config.yaml
activation: "swiglu"
positions: "rope"
rope_base: 87700.0
rope_fraction: 1.0
tie_embeddings: false
init_std_qkv: 0.0208
init_std_down: 0.00465
lr_head: 0.00638
schedule: "wsd"
decay_shape: "cos"
batch_tokens: 131072
steps: 13474
dataset: "wikipedia_en"
MLP neurons of a small language model. Each row is named by its layer, matrix (gate and up: input weights) and neuron, and shows model dimensions 192-383. Each number is 128 + 24 x the weight over its row's rms, rounded and kept within 0 to 255. Numbers have three digits each. A neuron's up and down rows have the sign that makes its largest values positive.
After each neuron's rows, "fires on" lists the tokens most often at its 100 highest values on Wikipedia text that the model never trained on.

L3.gate471:135172151124154142117158120140091107157189155125109148131122116095123118165120096134142136144111152149140126131145122106151117136107143131191102138137101119121127146136141122151120162158185124107155131151126153147118137116102104143160157120088144140133127144124129087131113086136123184137103111133154143146164093105131075149121087083151095104153130126170160131108127121147151116142149184157126137145168102074138091166100079124156149150119105074135110096113136095124159123122075119143081131136149121112085126109164119116170111156122067110131111120140177136117117092089113113091
L3.up471:134129127135122087097129144106198137146169106142113128146126114145104132101081147136148124163118119107115106115124156141126087132119121131129105102192129160174129107118142133121107144148168078118140084134135146114151100105136139114115149098106174163141122123170135134113103126128108105104133141122155124114151165154139106140143117120118134115146128107143133133068118160188126163110108146105135137154134152096103100140116150189136159127088167127123163109119118102143158131160154172165146159088147130130119136127165168134151143063131112090127117128092116124089136096114126150114
fires on: " to", " in", " by", "\n", " be", " of"

L7.gate289:145156118084171087118126120165139101133117125119087131123149150139119132127176104141143135153154132156145135166150144133124127148179139094143107080128095148157109134137147107107124126133149160158113151099158129179151147130118157138118101122099139147112136109137121128114123097162132145153125149137122107087119161133099109108110162134149115145077167113135118125134123106120141160106128120117069166163120122125139111138093048129148081114155164092132145156131118087123137121160139089061129088118117142130144151116130114125092142161123118141133125134140190126115078103112102114125
L7.up289:142193140161175165133125121152111142099149134140165129130153131173137114149146093109179108139074150142135114164124111155134124133160108117140113112107192124166147094124130136111103114144106151150145136072165112098109140154107139148113123136175106126137154162158129092125084112148128122110119121065116124117133104166108165116108141084110125125136119169134148107152082138108145129132126173122150137118172087175148131140118109109107151161130115142099115109158201118157152116124148142131129108123081132139128098132135117138096106103170128086143147110202077180138167132102152177120
fires on: " V", " I", " in"

L7.gate501:106122100125113147134123147094156137093113106145169170145109110132113121103083120136150118132152133118134125093104101122126175122099077109115167117125132168096151115138165096122123140172166155149128150177096084134128096094111106079122157126128120105126135106119137173096113129111143176145147124151107119164115070116113136112124133092145114149152089117151122133127159120129135118093193133149100135133111141169142121140124137140127107112140122124139147108174129103187101114121122105126135098120155132120123128116178099139140114121149095145106124129135122159171106126146116115160
L7.up501:113121120158150093135126167137113112117142088139127140188150107119116151129143117135104154104093103101107188083086096140118113146137131084174100118091110163126135084127093151130121094132112122145151132144130139087118145088112143122160128152112127097139137140146144133145119142122076155129128133133101127101160101133124153125182165112131123138107124128138196084156168122183155113114184128116120143136163121160123076144107115143156141125132097096118076139139102093150100078088084146119113131153130114107114165119163101109146136106153079149121130118130108157106123107117145117086
fires on: "\n"

L7.gate419:162132120105106099116134117115127164138130097144135101152132094147157094138069134120107097137174132115089125107150130147149136135130111104132119133140109160152114116153153098054114162175160080146149104164113120154107135123143124114144091165120141125139147114123129106101113137138131098106140100141108094110156135131110143104100142085138089127106080130115114127120112111126136115155154090139120187163151125112080105151101114105115107113128119157156106115113142147120157114087118165126190165137165154139171158106165156125170124111097143125139127112120122145089110124160115145167
L7.up419:107154152112161093105133099083102135112121110124122107161094128114079081130124121172150146131133114159129116145119147096139129137161091133093129074103065158098167156105109098141091116192115080161090151111076134154104123150139116121148138128081173123169105139141113117090093165150134110110163126124085127150164151097109138106113144119101118110108140116083110193122100136100114152149164144143172152128113135160110077114142135118165139151152160167148146178098146142130161107147110140145163137121143139120105154147162147123109117139145114115119124107117097148124126107154097104127
fires on: " |", "|", "\n"

L4.gate579:136109128158097140099095151134103138164135153135118142167113125141110099126172172110117092125153109162127143112112137185133107140109133120159156138155095118093152128159163148113147151106083138118133123148101151085143153148118130132081134125120104090085144115149094193099158111160138128146144143101138161110137166124134197167116114112131133174158123107136157090103121193109116097111127144091136152114096110112128163127088153113125156184124090153123137129157154142122119113089126111075135136120114114141154131149120100163147131153120143114120110117150155138137114108133143151099
L4.up579:151130090100117148091129083153078127102147146125113118126095096115088160143109156135127135127084108164167093133137152087116098137114083143094165152184164125141091129144144156088108172104091100132147134150126142110135123149152133122125137183115114161146130093164138131146108100107150103111113148137107130163101141139068103146110143114106125126128119092083113108152131149141153102078101161111118148143098116111118128118100183079117156129124130168089134145154135207089095133099116128123130106172133123091143118110153131139147117133120138122147107111138171105168162150087148133148
fires on: " is", " which", " was", " who", "The"

L3.gate234:105141122122122171070126123072159133179128128155091112063099145119115137117131127115111117116124121080140126138109123130137120137138089075144140099123140112137139113171108144086137103123106130103129118163106139132154145121153176126067114139102107169123119137126128120132122126119162130138124171154102144081170093155084114102097092081149158140101123158105149094142128151112125148105158164159104115186135138140132160140145190117136133152115107105142136116133122149189140153140139109119076139142116070104114103110154080137181157138113152151104123143134123106114092137135153109152
L3.up234:161088111153100146087141109124162145135124119143133107107140133125156143129105136171129103155107130129141141134112127137193108135092173058123092092081140137130127148165141128129160094177121138126119128147113122139162115135117145110117110158136130113152130115110144146122140107135117103152145135121107155083084111097120124141135166095116129125128120103113138122187117171124111161165139115155143140134115112112139148125121128136144133090147127133125149107156127164105108113139137106221194090099165130140121125147140093183135114129085121101156167098164156124165122183104122125139
fires on: "\n", " |"

L4.gate976:167137145132121089126094106087139132100145150137162121114132166094129148105172136143102140097108088160101125150151095121122131156124177098152125071138168102157146134113092110140108159113106128172113122111134140125137118149130088155138148140100171128166113125177126148138108112139116085121099090112138147112132127124138120146134143081156119177126153134154138112172106101178143133134137125120136144115178143119105166158127118164126131143098159154119080169116115110131170138106079135140131140148145157098134116134102151106092171125117105114143127103149160090129111094164065137151
L4.up976:128114100150173125134110128137147139120101118097095172124143156157104130153110159116128059132085153134136149126112140103136143104115171152155123134120170144118121138170104113164137114113165135138156092124166145148132131139111168168118121144130067103163168096099159110078133163172130158175130136173094126158126109087131144150163112177134146111142140072111091125137121106120129117116126145118103159139149096149093117170084159130104127131120103121134145141098143119102150091148107119130077129133154180118152104158134122118099133172122122111171077103125105128117125142161160138109
fires on: " |", " of", " the", ";"

L4.gate107:147136163093106145113145131146151076110139073135116107121156120133140082088078121122115140143112129114104108177095162133098115159141131127093068132124120114109154086137159129147130115113137080175172175170103152139122120114139146086178149123113109086148119166137146150150100159164132160144122117131098142153120112135115125116111123106123162093128099130146125111121116110153146116135080086112072154119122138093118172137129112108106079118095115094123118133166122145100154150144126122127139105172159117091090132124148166142125112151084122133125082120171118152137143116149150102144
L4.up107:113120125141142162141133133131145151105140143154162127170105117156159110123134124165120138110142137137144148120164138117111118084163120077133105135150161150130119116147164117158103145164159103131112151124111114146100146128127099074162087066135176137139156112156177112105121177115129082138110125119126139123152156140150094107121092103141153169115133118149134123076143110153105107128148143115162128129126129148145169154163108144153120114166134122115123167071151173086183120172134117114134131122129072108150139090135137151130101090132087114142157129117097163146134142108131096077
fires on: " |"

L3.gate746:131140120133120116107088128140164094141110094140140155150075163119144131160119144119166115144115135138128198158085145152149128102107112097111119131161145146126131142105114126135142142085138119148135134121109152143086135144130103124131117115136090172102127132142115102147113115132093131126120138151095134104167089138180157142165102160115158145105182145126126131133131136092128112109108086145171145126164104116154108118101119112084130108130139084153124113092123129154131128136097131091089106111147125107137118147176127123123106100126182148115123122094146140133119125148081095112
L3.up746:086139179174128103092112164138184109116124154103175144117131116088094157114079125138144153114125141117156118126142134161123127124142120110126079143150141127110140121167059065105120144171082116121138127112115107179103116134127126081097110153164108123131125159084167095130144139139090139115078119169126148133128129113140126183146112167144167167114141116157135126140109122150112170080106108142114115127121094100145157138113122124082092084099082141119122128116103161129117145144106138162137139133109148122156142117125107168109128149098118144157132156122096144141120104124147127159
fires on: " to", " |"

L4.gate883:127126124178107169158144114103131121128130125114093135162188115154106117112101134140114117134112131123119109130122109135134153126169119093179125106141156152148125103120184177109119117159109130109139091117132123097114131132069099137154080176140122138171134102115122133130185120132133159123140113153103201156107163062049153104144151082165137107119153171163120105100169122126158107121144146143104140120162146145126130117140168115179119138109139134126167155101163130131102153125130066122144107102150132103108168125181143129102118142113135131148068134160087082168140076153142145159
L4.up883:153119130174153121183138111158122158159104123118106142117145155117097135142158150153150076125088153170136138152144132160113122132137124127143123102166112075146123089112091152154103123163134143098118155151145100102121108184132120128124097112144110092123159121170116133090177153131082135130129106175134102131174132173162139124124083135140111139131131115131093114110118126114144148155143113118136160140134149136147139133085104150151133111107145129086139163111127129082146122092182116126137107126126149161095113127106138145132113105099117097136134117115154126140137099210079158169
fires on: " is", " was", " only", " being", " are"

L7.gate696:161126146153116111134142150110167137135118124115129126102152121115136102175142141132154104101145135106120100179115066129121086126139126142176118162153114127142143150085174100147097102107148128125132144166086126096155167135070090133113082168168096150115153106180083137122118084110141114116166151125158123117131122155128137097122123162172137157088159119160123139111094124111157134066155148145114124146117130142147180120136139131123109138106135105124156144109146143123167137079114125101156107142147134140110099110139112102148112176142117167107155113085181120110129112151134169114
L7.up696:110144122128135158089165144125122133121139122109139129141133130137156163122166126072145120134136145137129151153134159100120113140129132123100112116123161125106138088152094100174121178103124105131139127153118187087153083132133076156089089161096145123156134132146136139162139120085138124097107142088140116098169131134149125128142118154162100131109097110123111137116135137146131120085120118112104112128171132087163124123149152075145102090174156121110107147167161122128109122108111141165107106150124137076118129162109095113135115100088132111129130094111116179102168146105150127165
fires on: " was", " is", " not", " were", " are", " of"

L3.gate1261:145157127147112136086123108158108141131085127147092096111142125068135118136118119129104082117164135177179118151118151140114129124155100151066157100145136106101135148137108166086138125119108100116133150140147134129105151121135127105129142129142066135115095146145128137115128119136136127121133110131143103127146100143114114090094140093106118151149122157137108116128127150139114114139136125147106115098135120158147127090125135116101115143119114113150138111145165126122126142178134088104108128126125103096164142128122127147202147143089131174126109105119186055163108161095122123107
L3.up1261:155161128175107141123120102152166132154107156126152137106094170141141108095112127142149130135137103135177113149092103136112134122146153132151139117143164157122101146129144113093108125110165086106130139136140141116134128041130132112097189144118199172147111126149115104152097167148090126150131137141152101116142142120094167108116163139112134142130093135092125130072114170119106121151164124063130127128107135152125113165102130190088139155111122147137115146131130093137129115137096103086118156149112111128150095135136124114171160138083086143095140099130145118145131110126116121103
fires on: "\n"

L7.gate1164:123165179137137157144125107132092142142101078070162128162154131144125127138156159144182114123084190139116105159142167119102113138139132143139138121064076124125153115127103200116118149186111139099130124165149139178129116118092087122119124104132121129126136111132171135117130138106116134088083144124135148090080117162150126128151087113156134126144148099133108142146136133162126115071153137104133164131101142157084128139143138133124089122148089086152143101158145138146075142112129120127166176153154082132116079097147088153146124149124130148148141111088139103083100145132144119127
L7.up1164:151148137124083142160157126114107114173108126126120144148109150125119124122159120121126130117152117097111142159144115163127128144168169104116118136139169149125149090104087087135139111143122096119126162095139100101103093134114162092111109126138117129102105132145141177131175148097107136123115110134152160113105078137099166127109102096150145147112147123128112122113123210164138108147125151197083102160134116130143116116116108149112099086106136154093135200141127130135128150093159134133096117130115159152110118143128127154087113130132100132144138130159089144135124077141145108169
fires on: " of", " is", " still", " are", " was", " most"

L7.gate1045:129146146126123152123135141137133152104165123125136115155097157164142106105077123124177115135123108133129182110098169124133130085188133140097131091129133196074112120125169131108118122129173139155124103138113137152139116090107119163112127112129102157100171124152155121158101157126065075162087160121117134096113093137097122146084158119135119125096155150103135137126074109145139137138150123137113133123138139121138113133162111129135087130074096155131082124113150129085105120116134127137115111111115143146140136115137142144122164143102114150122196144102136118074133158145111131095
L7.up1045:146144101136149126141157131140162138128137115091147134087115121179122143149134137113119091141117127106162143164123161118143097129147100123109122123158149141141145113104114121105097131141120123120076060108134151117092111147139118129120143114113083133119156118158137102130125100140130131135121091152097124187165131131119124166160180127166111162138110116108153112168092109122132174067123114119145164161140136158136158144111143134113106108179121145133120124132101159144087117097180124148124150174122125153101156112115134139105154138097165166126097146110146161123153083127158187098
fires on: " from", " was", " in", " being", " is"

L4.gate902:117126171096172123133164134095092100116150111153105145119136159156124148146068133173155097126112137099115170106160127144116106128118179124129110163111114122114113197135158151149096122144130151144106139128088122118148093132143147157149140107123153140164161081136127123152170163145099095109133172149102110094162122119124121138142171136126148156118164165147107130142097170115144122157152077110120146138117139114124154152086121143144073126122144093131118166106135138156145115158090097152137115129117144123132171157155097140118128122143140121114104084149113105089120104169126147163
L4.up902:087130108133099121144088095148131090124176099186134162116135137139138121101141135090147173114138158093140119148122146139144118177144088117136081124114115130102138136136116093139131075123128109120151156142164099118099113140113120162086093111128161133135153160110155127131193155121152098106159119157070070104102140119095127105126103095148160131123182135070160106138135125146125133082131142086117137112108135105148148149068125105114118182100163108182145145148104102133140103143133147158157102131103118103108122142140145135134159151114117130105130098118131118155162096156121083141
fires on: " |", " to", " /", " the", " in"

L7.gate343:157134120138094103122130146130150109085101138132143148141123169102107206151110141124112155133165127130131139123110121112125133130126148151098142095131106089124048120144148140123111117091140101147121174121124146172112110129136115096123134121156121138126086156121149130128096133138121139085115159099114160150100089111125134126130154134097142140145117103136117119051151132119118105115161110142155142127159136134166104130132126176127160113132122187123152105135138125099140135119131111146133079125142135113120164093129103092106140097134107095143143118160082091098134116130137070143
L7.up343:110134154116138148092142133167139138119128154158127142118102138145096160137098108132134075104106091096159166179150149122123117165115113128127108204124144189088154123124154130134156126143149137125125131122155126123183112117129142153132148111115110102177148150120123132118133159127115156125139134128145094139133113124108112145096109173126124086125126154127144153133106137119103156107151166118106134131113115148148127158163104118119146113117137126140128114164134135079141147107147134111121164114149171117170090102124119072121100130104089154151132096124137131096121178126136095132
fires on: " |", " a", " on", " in", " the"

L7.gate752:112114154090164118097143108099139143166157129090105113130148182114159120156143164155148104078107115098129126181126158115185157115111136120106140125119146122105107162150126144116083098125141115117148122100147136093114129176108135117123114084109142149118109121090136106173119120192104161127115127106109142146172133107138153092173124103180131147156146156142129084147143139131174143134134105111129118101154142134066138125162129122100140152083138093183127123152147127128096150121165100101117141134120143105169123111124130076152120147105117129137121104094147130143117133111113137125
L7.up752:150102120145140123111136127134137161159076140103095096096131119141167101133125115102130093148114160126145165155159116136151140143114066090132124139118139056103130136142114099116134142112148079130094125117075109097104150131180128120104127097126137124146115143115092130118105114147134167120148129155171120087079127129141162101202110066117143151097092122143146152114113162129132170125129181098111112128130091142110096153139116153139137137166129113106152160137110166131144120094131139132093142109141158114110121148140117146139151153117157153114139125125099142148091146164131130126
fires on: "\n", " La", " De", " du", " Le", " la"

L4.gate172:069157162143117139117143143156123138101112117123149124156088141107158122122128195140124128121123140130119123160151126183130101099125129125159150100141149170166114134128095110115068122116102067122113102140145123129134064089116145142128162110098172164120110132133101149086118124135147096079114162105076112107081088150118113119103101171114117103129090144091123152119173157117101163129147114090119132112150151128071115176131107104149124141113110122104169108076149121142146131111114162120157123138108136134153138111151128113138155136156083117142109141133137112148156107104128111119
L4.up172:114107143165097157125096126135086156140117097116138109116151151157121131116132156125112118180097122165108157184124121118132137125162131116116138098111098132126129086138111094089155137124127118159102145134130120153153120123152134148095091111175122133127077097146120142147113129150127081127164146168145131113121138136137126112087137130130124181162142125144112135114163109109150097116145151156135117168126109112136138123154146077104143133157122102125185087155131139150151091137127178073131135120101125084130147123079142109179132131108125142091110162142127141116119117133135103137
fires on: " He", " She", " |", " he", " she"

L4.gate822:135146132092108152117141137106165134094143130089141136090129118138147157113143125137179103141104139131151127103151137134101096169123110115137155111131129105115130114113084101134128137127133115115123121128128095083146152098110179129136119122154117152156151124118131096066123138174207126109110143144129141123081111126137150156189144125126162105093138095138155139129131144124142123095093151094148142166115090162122137133136116120121129126112125175111101124117139132144132116157139167132057123082130127110069141118113128160100126130143121168159109156120136155126145153125126106146
L4.up822:121125138128131152164148105136073142137137137108125108135136130158092144107155116137144136129117165093178139120109114145120091193124145131130103117117144111071106131136121150107122148142113136125089187155135170115126133158112138078199079106121132148151143159131141134090123103131136130129136189145157099126117100148126140156097142148129141150112096146143122124143112100126171153136155141118140092127116136127134120137126138093157083128131176136116109107119116155101127119143139087136103112091141147096146139097117128175158143143134116127095137128165116072084107145125155127182
fires on: "\n", " of", "\",", "\""

L3.gate505:089105160094159094063171124113123147166128142114142118116148118127112175119107170124133153153156173121094129088109152165136139129094137117150144146169120129134135135099136114143134127174132166141095119081125134117126111115090161137141087119114147109092112104139140119121146151143173136140142112143113130103124130145124112136093149156153125139128101121140141144133137129128145136079132141137130124128110154132104145181142160114101113127095147110156140128149119144119111120134125116116149145137143131115128106123160090127169100094141081189100138168125167129137115138135143109104
L3.up505:140119120172144114134125099090133142163163112148134148158159134108117144143088151118151118123121143137133119174109154093132115169123143090124076099122112176109107122112134137117129114139121114147074123084157153094135132127114145107162107083125175125142113157150151156137105150114150164127139110152127146083107099113098151092145144122109164102138109114091172105151132093147138111135195169135105115128131122133100162123112096115131120119119147128173134149103106127107097112156134097130110116164106109132127094119102109132158089109139143153129143143102147130128105124155120084104
fires on: "\n", ")", " in"

L4.gate944:189152142136128111115124149132108141141150115145081119179144141114167123131135151103135131126124152140104102127079147096139154133110130083129086182097163127133108102131144124179104131120159110168082106136146141104122139099145137136137119105135146090141175087094163146104133111116224162121142144115116122061175132114115119118119109153130115110095089111167095125088097164162140134137137121118135136113126103112117154155126145092153112122152105135179101145131119148114110081093099100132153095146132164108141102099155108133157145130129145107127166139125139146154113117139148120120
L4.up944:127105151174145124109148144114125093162185118120064125150165158104164119138142138127129150166112190161118150154096134124168089101104146094129140180098136108067111136110116090140107139144130092194135095148119111147144170128164109123107137125137159113144132119110177121074108088150132113151137108082116150111123121142144134122119141137132127153121126095168094144119136123178090142146164126124138131102121101096130173142119137152152162119130089145145128126130122137111151136123149131111178124099120085128147146080135131116131126113123124129134148122151106110159122129142162120140
fires on: "\n", " |"

L4.gate527:118142138114158164151127147126148118143150090075145075129133125119111128086147131165145147105140188129110154176154150117118116150120128104166149095116123097117064109117116134130143146141148157096156107107172129139124135097172127161128121122177119174140132111130130141128096118141114134127099175120143120105132125174173103124145170112178100127121100114112136122132124133168139126115097156098142106145108150149176084126117092158132145117086153111126102149118136142123112119166160127097143145140118132151061153153166126115101133138132159078121136164144162146152148151115167108167
L4.up527:148114122131115167160127095153118149118102127113133122147151136111132135135095109120092118113113122182114128130141123117144133121134144132101104116106169141132088132122137125115123110133075139101125113109139094126110160068130127164168124141163172084120153137119112139109142129126149131166120104107091125087149139116134083129158086160168088140101081136154134150130113126149093157124137124119152143136158119161095090177135135135124113147109094108167124184120121158137094148122096151144088119170097160145095121137159096135086132113135120113137123147165128116088170158158123100078
fires on: " in", " a", "ly", "ically", " came"

L3.gate341:097133150174157149091142120159120126133113101113192143141146093147109127172117172075096099172092085189143135087147146156142108118128162126127112142114149086116116136138161143112097129098099133178169132156123129158128071124120116141107132151085147125093142114107136100212129088136119114098116135150135143150164096157119111107151142107136134122103150136145140133182162109170133118131149163171155103110145140111139128104139111116154089107113142140155137106081124125152094137128096117122120160093156142112098155120159117082114108140132140164134144127137112105149148138137086124162
L3.up341:081118113128139142129106133101123109134132171116137125116151155150123119168145141141186110094122139120144120135156139152139128157121112122105122130121137115131119156158126081112126162136149115108149136129136135119088169097150135176145162125152119120137156138101144107149149115118097097132087144138142152113164152168137102132112142179143155150130168104141125166184097156141124145127134114135156160123147100124154130067102149141144154126129131127130125109088130117154148121088105141150137114108111102165130125131161146140108140160150137075192095101174130141125142119113133140118
fires on: " |", " games", " appearances", " second", " 3;", " Final"

L3.gate818:128169108073154152141084144144165118124122154128137158147133117139128159162160116134161127121152112099090119146122167139135141157122123106149149137095195130107136119131149101149130154159103103125110114131112148125142105096147142131169130124131165133085123098099118118128144093129151128126102115111137156063162133154097111143097132133129077122102139143111098124134155136123108106125121153155154088065148098129126131126134145156121140114097145139150143136075176084152132136134139086107114160106136138126136170126175124122084169157161141113149134124146079120113097150138132150126
L3.up818:132154146102173141096105150100117171146144086087139149091132128119144172141138105086138143127092155086149133114134128087114086145101109100103121174135134108173118125146119167118159127118105130103126063104108142128126184168124137143141117125124129081132096167141142110087104134167152164142150150171162151158176097139116116110096158137111126088121098144167129128142101102150143104113116159115099150160114142132114147128174115147160128143103162176113085128138104130151121165133122107156101170100113154130152186089146145110137086140101140126131148120147190139144148142138167127122
fires on: " of"

L4.gate951:143166146118141112113077119128131124098153139157163128089120146127136133098133108141144108118128107125148097144144083179150185132120118154151071146121125150135086126138147114113145119108131103157105153157134137143137139159162142146103122148079159105096146115098116128094098121112106201172109118157140108140099137114136155136158139121138139094168113114147118165108134154099152140158109152102128116121107129163129103104125125167102105145129116135158133127164147146157084137092127168122116142102154118135126126171165131118166157105145075132171100150132123142108139149117111151114
L4.up951:132169098129108141136127131162119124131134115130110146114113070115127185086155139118109147157126106131175147099090089159131126162131143115123143085130143129160141133135135105124154058129086067130104105145075111099101143103102140133115131146141122101106111121127118156118130132139155150139133136101156160122107132116124116133136138121123152123107138154127147115125152115084180167153121123109102130119131144116096108089113103167121127107119141158106125105150156147162070140136107121103102151095132140142132096117161132093131120112138108118126143125140126140107142120156183100151
fires on: " of", " first", " only", " other", " Only"

L3.gate590:122134126140117127153167156133118157154122155093136143142119095108124078133112108152107118111149136129085164163108125129116116138113118109174097152107163133113056113094138141129076128119146117107073146130097140189152098108137130111102107121118111101135132151188167125126122124158121136158126127169130099157131090169164152093123148141092121121162118102136142116109127109125099109110089116147106095123112167119136144123114133146139102111125147135136089149132122108114170116155078096107127165142120098106130160118157182093141130188118090150153146106136128160168113110125194129125
L3.up590:113124120153120157139143103097113151142102137120100127144112100174118103124126101179136136121146133156148137114135083082128139126141129107136128161114156132140115149074130151067116099100126136149114133109148110128165118090136111059122096155072141161138140111123154166119175106118140081145132125148128119172124119123150156117111139096130115077182141106134142109151132136137092094149117153111182134132168122156112127103158122136095087116111148132133113164160120129128176120112105100137132118142131143113114102093158140133130127153153131103143142102141134103156120144138140108110
fires on: " |", " ", " Season", "|"

L7.gate451:118134094133163174156080139145135140137118154127138149093108103176123122111127089122136159127134092084082127148123129094143163111132139118119151100113148150135126119125087144109123171078146148168143154105107145138084124163156159099137152156143110141114155138116159107123121127139172088143096114129123136117122156139114113134144182122109165133139107109127141121178136138121111154125167172137173158114149151114167127125096073119103120124142117140083132094110132159137101129136178144112145138138151112121136112127162106147112074078129140139130123177095126078130123131080128145112
L7.up451:101103141095090114137134098122098132109122123088150150157123161129108141087097137121106109129152123097118121120134087170110148129121119094073145114162134120109134135133072117114150104122137168148160120134152095157091155129102151061115100117138155145122137119092112100118143129102141120146079145133121109115112138106101133123126165143129168175151110134097115090152141132123092137091143120172129131111145144116084162109105103129104111116113099149134102107085150116162113125118146158116114103140164167093135116123138145116123109145089127109182115144108099108116112114117122082122
fires on: " to", " took", " in", " take", " would", " at"

L3.gate485:154133155111100178129125159086129101137151099103101112128132136125105105125115135085112134093106132151119107128134129110142173032130137128169114117142164119134170143152095113097165110127111152141110122136136107127093122104154112097132150128099124076110117163119176127149134151104086143117136086111105139102108151132165136133115105127123156117081118134149125108093122142143152171130166098127114098119159102087116103142133084138141119131146116120089148118141092137130110140123149149147136124146126113102148174128191119107115132106175074147123109124150169113150096123091128079125
L3.up485:124135156162149128127126118120125097160103124113123100111095102133133158099126140136113146119142126108140141140105116087125132095143130164116134113104142167073075106193111124088162122123126123169139094085114110106127089116075130100084125157162140100151084150119145144087162179088144150145140128116119102114129112094099133108126107140119072138119133097132077112117129067133149113092131136158175197167089130114137142112187126117121135126134151137096114127129091127108139136117106173092066123153143161138154103155122102085105143144132108121124105086103115099158174145197113116144
fires on: " but", " she", " She", " so", "har", " So"

L4.gate345:163113124105152122133101160085101097169121157130143118116090108145188129109115106086112141147129170120126106132140114120113167091124119146163156142143138128164130132119099146151142113164136114133118123112104103104137117098103166134158143126105126133085085159108137119122089104119109118157093103122130104144117147093086070121097121165117128126117143140143124101115126117094151112162080159121128086150174107127118106128123156136131150097106071124168063122105090136173136157121136121117083147141186085114095107128111114138155116151119117142105145117117125125151132084105101141136
L4.up345:124122139117138173142095094137119122140171120130175073141128137114153120079125144156088133107129130106120154106067173152112093135121126132130114103130148141130114134183113190124122113086128084149123167160128106093110085136122131135122154149105175129197135171127163152119197123095100134176126122157137100134121121144175139166117126134135140130119139174157127140149143152143152106108127108142150113141133129101188136110098128100120106139131144116090149105158082128120130134162105144112157118125095163132165148119139162136118158063118169085115068145119102147116155083153094133157
fires on: " |", " of"

L7.gate1254:147188148092136133133170136080136103118175117173094139100140157170109127147107134150124118137179099092125132103117166144124115116133116107073120083139115119159143117097113161159127145115130107150155144103121109120103085138139133129163116131137120121121136106127131149107116162132126151142083112144114128119121110078107104116142121136106130134150156145120123126171162082109119091124143087169114156063137125098118125106081127120162125129140092109110141169105074164161119098158125121158110142103129137097131139140124146130122092172131133103160124120144139144105131139121121113144
L7.up1254:174141156157084127139116112155128130140131096106128199154112128119090115146112111090139168076138123155143185109120140133148149124115160091112128172108151131119133096128120131201129117117150132207111165153122068140124087120119094136145111123155152114112125125141125180110128121098144105095052146143117135139194118115153111105138154137134145132108136128098104167110112132146143109117127162119093153155133144120110133083133172183172091133139127126098144112104151128095120092150151122128122157151162078106118153106109130137131119129139128123141165126133074103131120112099107169118
fires on: " |", " in", " the", " as", " won"

L7.gate590:143143081137136136176118087127138114139097116153164129191127117124142124118150131123133128129131141144143142152128166165165126116129113113091129148125119122112107163108161124097148161111123062129133120077124109139091142132157141144147130098091110135130156131089095119107125077142140148100125095129111110121133114142121141136098154101143161132147106145120130135121169126133170132092145102139100118098135164144136118111174119111121128131154111117161093116061125133109138123138125150109136116077124139151086109091141118114127108169161117128144122154136058122123120144098153111142
L7.up590:131114133169118119200166145082148134151139151131148112140129130134137107155079090124127147141105153130186122112116121099149132149087061065113147101094188117119165128132153095130137128119147096114134114123156107129089134143141165135166120097127087148127131108143143137152157126082148132129120117150095129134153117163108148134121109134179145133140123142109097095101151091122136189165156116170126115096151115144147154142128104116109126082125113147145125098137176136137134149110117141160100139092109129090102095156144123156115119112160104157142207136131083161141117189138099135096
fires on: " to", " in", " of", ",", " and", "e,"

L3.gate617:136133135108104135152086106123119142166146133105098123083127154144135108169150131133111114175116111112143061140141125166116081121123129090137146153140144127101152129122160124108114149151113132108145104140143090103160129094127086104113103177135127140117141102103135125159133104146118135090180119110149144104111114162143131123145096152191130126154156170066127124097134149176104154111143082137151131110117125164124147149132127130093109132109142138162175149131145084102100111114123117137127135128095121154096094116146114115058091116131146150142161131104082092095146143166129133132
L3.up617:130118128199149079124113161119137136142176116111136127143115130115113122101122120147128122131128118123124146090072140139151164126133154104149104122149120121108152101080160153145140145110125111100149111123155162093069168099133105157133104124127140140151112134157157169172110121115099117126122185156100150061105114099082141139171099159148123121173093152092089104126143141125141108104123170141156130126092073143134120178132118194162125110116122119150136129108127122146131134141147135122082071087158133111142115101123124145154105126146106155151161120127139116168110154154145142116
fires on: " with", " in", " what", " which", " as"